python train.py --n_layer=13 --d_model=192 --n_head=3 --n_kv_head=3 --head_dim=64 --d_mlp=768 --vocab_size=2048 --activation="tanh_gelu" --norm="layernorm" --norm_place="pre" --norm_eps=1e-05 --positions="rope" --rope_base=10000.0 --rope_fraction=0.5 --qk_norm=true --attn_scale=0.125 --bias="none" --tie_embeddings=false --parallel_block=true --init="normal" --init_std_qkv=0.0339 --init_std_o=0.0 --init_std_up=0.0339 --init_std_down=0.0 --optimizer="muon" --lr=0.0203 --lr_mult_qkv=0.5 --lr_mult_o=2.0 --beta1=0.93 --lr_head=0.0489 --warmup_steps=116 --schedule="wsd" --decay_fraction=0.822 --decay_shape="sqrt" --final_lr_fraction=0.0 --batch_tokens=131072 --seq_len=1024 --doc_mask=true --train_tokens=442300000 --steps=3375 --dataset="wikipedia_en"
MLP neurons of a small language model. Each row is named by its layer, matrix (up: input weights; down: output weights) and neuron, and shows model dimensions 0-191. Each number is 128 + 32 x the weight over its row's rms, rounded and kept within 0 to 255. Numbers have three digits each.
Before each neuron's rows, "fires after" lists the tokens most often just before its 100 highest values on Wikipedia text that the model never trained on; "fires in" lists the words (lower case) most often at its 100 highest values on Wikipedia text that the model never trained on.

fires after: ".", ",", "-", " |", "|", " \""
fires in: "the"
L3.up333:145182142128158116130104164165097124120027165155137189145085106104127172211139157139160131169098165083152119108128153136086102165141163139126141068117081123114117172127153107107131124187092161131144108101156129150134093149122105176136112117071104082145106166099110177170141137127144141130151141135152152140122099179134129098117143103124125118193122089135104107144156062106094169141120120149092145151128155092128180133120071182184121082122120034171112112123152115116153151113070149132122079115212081149129149042158050085102072087193173120115140122097124132143149151132068126128
L3.down333:008134109157079191135081144215187134132140113058129085142136105100149152113130168163111180116094109179137138178146083180126095101086067102106127157190127114110119096117081152099132194140091149134117175094138098129094180182117148094134113150106086132121171105153149134045161172122141153127090145097163120200104104073170135101113162082128140093112111135135131112124162153076096092094117107198068184127119111135141147108091119101132106085134166152125100157149097152128103123164179141130145147109115154208118144160090103080135127150093143141130169131137122113124118160139116134127

fires after: "'", ".", " vi", " \"", " an", " Th"
fires in: "s", "in", "its", "via", "the", "any"
L4.up99:089114137117104137088076106121096189185063094104133101065149169077139142116080100147123196096107178069116104135123140137141105107194104143120144128082106132150081141101153165154141148158123109136123171121168109074127129125098146183159087138173059147174181120090217170079140134141154127118131072077120133100197092166161126134130109146135116084147157133133134097150113097043153107146135106124104181119082079124193189080139160129120120134142097081100164149100115102172105138176118114126115102078110112194085111158101154122097115149150147154140161150130103136103134204097118155157
L4.down99:035081148164098132103135156186138095166120133093136147111123081120145117173062104083139145077092120092200116170182102121179130124157134168163164128186089160134114132080190141178136102060122112131092092141130128144068127176151107147148095142118156144156099127132136159176131146180116115169088099051157132157146119116059123129135127131104145103054129149120086144152155086117123123185191118136068122085132104101155103135088210105116070128108153128143090157127119186153104128104170160130123117055134148146063123129100146116129164117142147101162151131098118172182108145110169104160

fires after: " the", ",", "I", " The", "The", "."
fires in: "there", "which", "it", "conditions"
L6.up509:157129114095143155169106108136088114183091123160154101116113122093125156105083153142081195073124130106168249148141149142105153128115137123140079096167097095154112196115129107067136123163151105138173163106171085177137116137154145077161159134155119120147128113131134116107085037109118162136163102120096214105135119135141158204185103078111091128169065117125125171142156136110122142192102164113148145090103115129123135085080068136157134133147096117066099082190085156123144156172142093140095170111137161122124156155146098131141088094115129127103119123112116140130119154083076057069
L6.down509:092170071153127105142123203121141179100097098146154150214121110158148141117162082076078095043091149164198112144141127172075179128127115108139126119152058127134167137115131135067206113111121153117103117169159094127062123160126114113115142161134144090108119159107151114157117184148103177091136106153162183123138108134133122127092144151128129099084089159101101140131146101128190163168113152099096100151141123128126140102094120031181129093143110197076150119109078145126095132113159154108125120130116144190141125099155090109117123188191097112172106114083112059153116159112122172169

fires after: ",", " W", " The", "I", ".", "s"
fires in: "she", "they", "when", "it"
L2.up163:100169183091169145120114151203143174102151146096119138127070216128084126169071099091073152131123074129134132124110156153133112115120152137111063120099114083102188101085176146109159117116152095109135115120130087183100115131164108126191161172154157103109138067139102144174112072146143141127151106099206161080092137086146203121142093151150121145102133128071133140160166175077117123143176137168141109120133094156148182121099122158155105133111108124121167120148142126136069153051113154090137113090097146144148099113094121121198076134175080120149136161129104203125089107171113101068
L2.down163:089202168138126180100098094152132127099186100120154136103135108081108106099145093103097164175163147128149128119110088116165085094109049146119068131127059128115126096128104084114163113098122172109117096120149143205107132200109170121077103164164190114154147099145153135090148113088182124142139185152143130118167156096063165194149152099064125132163123191122149161127140116094113162189157132172124133073110126131144154117134136087134110104175105125107118126127113079127118092161163100071129099073132126144178049123133135159145075149151081112139174145085150126174119146201129143074

fires after: " The", " the", "A", "The", " it"
fires in: "these", "there", "local", "all", "itself", "than"
L2.up312:165107113116117128098153119211179175180135146142106143151155190073105164148086083049177117133168163172118114153128130090101137110142091084151056082125097159100147132103175089126105119135126145153150121129183065158120165166098123146091200165100097200124177172072144160116119068110137134177145107149092143065182116155160138112145126120104134132129088138111167147177062118084090148109098109142095101129111207112132131063204109102109082153149088108112123125085124163164163184133147112172097113138073080129136115135136120126106118126154146099162150129161135133135109139138101180108
L2.down312:155154114168134100128213151157105152084151098146139079115131121176123112096093119054167111085075099156129138113160123116107096142108125113129125132152104145168173142100132127101151159132097102113150142144152153121093165180026141155141176118093070079175144169126126095149128156126092119072109181139132163105171109154177133175120112164156123189137132133130126138149130120122057144123134137118124103155122086112149119128153093139070107113070122139086144076072078237087147116107126115097092151112108156175120123106188138060159115165108225139139114118136176175108166154147166069099

fires after: ",", "'", " until", " when"
fires in: "the", "s", "his", "its", "and", "which"
L8.up298:090155061059129167104079102068102169110129122080064173103108150096090191161126149112176109182148140125128138152130168130156111093106149171120129193080122092096121123074184102125136132124090117134100099169128145138123083169131138141143060149104209155136124112150100144128104185148068152094105072120125190065157140101184129153145115137133115136145141096105107097192137165174095112152102163182078196133159089187129110164087113096082117133131139114124108167118135094182081142156128135150101129104136109144141102111195097128103085137148100116093144134125149152144135176123073086063
L8.down298:049101182128107100147156129155111121124108147157149071138191126137159123169195123104163077113106129118137101103111123210106163139184107123128170094116142111150168116136088187118081139078171073136156088102161087123154168115162097151124169108123058182140138110175111200109173118127189107093070140096111132129130178139069096081044146106163106140093121155114122146115102098096085157137108100113121164112150138086170198124129151173141135090137160128148122139065131198086071078128171134104159099153141179114122085146120143129108186140113076155133096147155130100120129159100111118134

fires after: ".", " The", " the", ","
fires in: "it", "these", "she", "its", "he"
L4.up518:110115096114164162136097175150073198129083103116119222127115175095056197100098159112138162125077162151167105107116121144119129117114177133145153128144131062175167108120100127132164152140123092141133133165163150129125063152122116116139129119146070118073141125094120120074106112097173131127098092181133157110135155100110121074143171116085179144131162120132108146172054132125114102098127134186125116140122096216152134136096123141116113083167112133072091074151102112150144147140163132175157130039186195138095169142145121145104097168115114060119166167084154144145075155152136180094
L4.down518:058144081106144171140095167166106127149072136100134135154130106124107173126092112111050165097109145104152128172118099131135110136143137210144134167119092118124108118154124055110145105090122116120078174159134160133082085185156141137190100177114094160110135104150165131144101134105206181181164134106118122098185143112120113102174182129119110087129109168129160158090093157079118144153141136140088089053162085159125123159083102114184142110215127125111129100176051161114053139105108132129124110076155147164134091123133219122077116147143070110145124144144116110176149138143147149125

fires after: "'", "hy", " me", "hi", " It", " pro"
fires in: "s", "physical", "its", "physics", "this"
L4.up708:074175146118137123067149139129107195099112151151131133149137135073135146116018146137160078132103116129145114128110090172099149074147201117135172104085156119148125213139117133122112105164093124137085150099153102117146136131118112070140098191104111141147175107077146150182158115137162120118120160174148143108141099155150089129124175164136090143078115119185115156091116156110112099125163143215089049120113090149092174155178139124113151173103140122081102182123124171135080150112136173110130129102155102191154158107114110125103185116113123095095137172148138076139172113077094197066
L4.down708:032173132138060144147114105154097161189141101132146124116146142123207110118205123137064139085183137128106160050113069141129129161150129139105134097104170184090081114143152110128091161082101162142156146077167186134113113132133088124122119070110152124133125175111144178155135113129095144172124114110124128190172115132142145110114124145122139137117155104093097115177134122123093111156092143166075176161108118104092112083103160118153138056187105137117120082155083175161174157150162131115118127105122130145129085143114157116119099103192072105135097090147142151104094170165152089242

fires after: " ", "t"
fires in: "language", "described", "languages", "vocals", "von", "wrote"
L2.up258:140143149149154171141097162156147093149173158140102119174129155077170134149115108135113099123112125159106131077123128152093209192112116127185115095124173132101109159114106116109112138115096134149160089237109061173126085119103121080125090084187132156095152160123163091097141105117179099116075126171089175150098134138148142091128116182079137103127134136143132088115150096130112163172111117164057193117196054160101198106113180154130150192124198142075169145124139098145145175083143096107123153135090081136109143073142109117150150107098074076085107128140153153130111130122105144117
L2.down258:081148132156135123180140130171122147125132175095047131108118124093140123094161119074161141135157114157088078156169099148148084165147132144161146184160113112155140118145188148118131118071129105142153169144156102078105146093086106100121195162148164121143125129157091156154137124124129083127101138120174156180098066182104067126148167092160097106133089122086167114120087127164106145138094160162127088159166100172127079134157076053130170148130102131187092143146099144140213107139118085157109137113145114155104121165121089120118164111198089113184162033084078065131154139073128112112

fires after: ".", "-", ",", " re", "é", "we"
fires in: "this", "one", "built", "website"
L3.up200:119108155121131127149092128113096132093064148090185158073158059107083111134084145137126124063098057107156096143134197097149116102145165155128118126089100088158123139147152079162111136104131162151198139143132144174109166171135154088140187138149099164075126146090090127054100149149146165140064131131179156117162115102147090149105116170117155140155159144114081164109155158112112148143090082095122100094167158125148179139153160165174116176104154153088112159130176147092100142173108148164078097127140159147126140109141080100191177150143129041091107139170153128105136198142154057093
L3.down200:026145154118133067134148150137135145203139117074092147146109103092132111184119129161144134116100108139107114146120104115092090142075084128088124160122032147131140146111110181139133108109141154049115123133109121090098116155128189172136115103104164158167133113145101163154162144090179134110135124077170125173097168132113118146123162116121081050145142155131120164143104108141176154092129131123132149182103155117104030179077044131104152191210097200136124078100105146161127158079148151112186113126153146099149124150115134183173152112131127147098136105100117104135144146140171145080

fires after: "'", " Jo"
fires in: "s", "joan"
L4.up347:095099100097117098099092111125102136130126077159174125169102102118109115144085103122101108145116134099153135139156113103108148166148144148067143145073117138128107191188164138167132078171071156057138104137168098086166060163169111187100114113134168112182104095089137184135168147132091130117117089086159098138146102182107157080108196124132142111143136171138127070153097137110195109143105133198121128077147123209148135148135082126153136205072114123116128071152170109084164168168150141135142168111151114100109154111165130078143169101140142086130154164028105133139114095107126125076
L4.down347:049118135148169138134134165128228093111141070137178161140158060104130130140175138141061199114127144164122187109181134106193158113051095116141149157115120167139143097152181159105111192091109119051127174119168129126133131161154184127143119143141066113158111125120153130114139110057146079063141174157123161113155167050157140117098136134140158101084132129115050074086157099128124130122138109134067168153121134162121097144102141130108104138077079138094114152112110133150117155098153128130090107100113092122165071135144118131165121096156147155115119096120180079164102175114131149161

fires after: "ub", " ", " Con", " South", " I", " count"
fires in: "language", "public", "conference", "languages", "southern"
L2.up329:167150151106177144147122094116141154135162114173103113127124205148125136114053172162119114151119138120144070066073104106099080090138131149150135169119196162102180157112143093126105088113137113079125130177200056120163105117120107098133129105116102115120141128153166134140125107133134118179135129168158159128120101160125172109184044149110157150170136135176104174119111083125087136135089086108094131148121076138100073130122146122111125093138127121155145117117183061160105109141147101137104213048110122104159128111147119089143177208070085085164160188139081177160135095167121161085
L2.down329:144142082054129150107095145090131098134131173082104093107094155147187175146117137119080137154149134150154076116063084171174131084151107163124146101153160140133204178178193177161127084074147102124136121139122135145127119082125123113196156132159152101095144118144091157174130184128182117114101145107119131135073131197101130118158108140132143158158126117127159105094110193123095146141096128127133118101082125144015125117104117105176207111120129106152123135047095113136108076143074138119157127057141170131129120117117118157173140150112066116152138200151102116160091129100122120195

fires after: " U", " O", "gu", " Gu", " W", " Bu"
fires in: "guitar", "olympic", "also", "again", "welsh", "guitars"
L4.up744:141089123135125142135123137127067115109137091123140102141096217085143124172158140131105149175089156126106231157142116089147183128156168115093070093149143027109155112127202131129102138109137137135150129106115077109133102122145126132170136109166129080058120135117135114096119099103116119101149063112140125125167118023167094141158155138104131156105128199155146145114053160085089101126161137152164142110150041205120093138131129131142116091148151159133163136128186143107096186121131099155111090116153090115055122117106089127095135111141072117131143179141138131185114077161128154104
L4.down744:133137114090061130132144135171122106123129132113138143082132084149129155113083181105136133183127128168125077169105114127172095156188106127129048180140036059115159203158109121084175146092145153102083137164143122153102099161103176127128123142101127140150143121101148210145134177147114146098163151094142190083108178113132158162146114163065101093148108191142114129136182140077137139127072079119130134080159123115041093114132157108147135125130151083115122104061107137145092149151176147122137134087165117116094127091105158172175150080177112164145121117146154084064115132097108181152

fires after: " the", " The", " a", " so", " you", " no"
fires in: "these", "your", "himself", "non", "itself"
L2.up605:179107093172131155142143070158145188181108072098189077136142145165142169161058096127156121088214156136111123108043129106140129112095110130138150095118153187178141110165108077097132087113138132105122189149093062109173151095128091168139143094142093119111128164100108135169145161137110167090098148118125073132106121063159161134071189174088124124130107125134167126138173106127156107051113127118105166128126212137173195103164156174137108107122147163133127123096125127119142138119145128150117094127116074166116080136088139126123178088181175129097102113115102122085100181132094170125
L2.down605:088118138089084170138142140198121204142171126098146155166146086088167138138141152097114140151190066114103138149135112150115145144139135133179125150151114155111100089134143131145141100125116109118177138129164100038080090085064114118101171152108079147108140092080131146055088148138103141125144137113161119123103132072192128077135177122154163160099157099083137191128152129121071146103137152188100102098127154133193110127104064097146147165097152088099112157111138149134163140185176131145094129165129099118155134111188116055139122137130120142115152101106073156108138096020170155191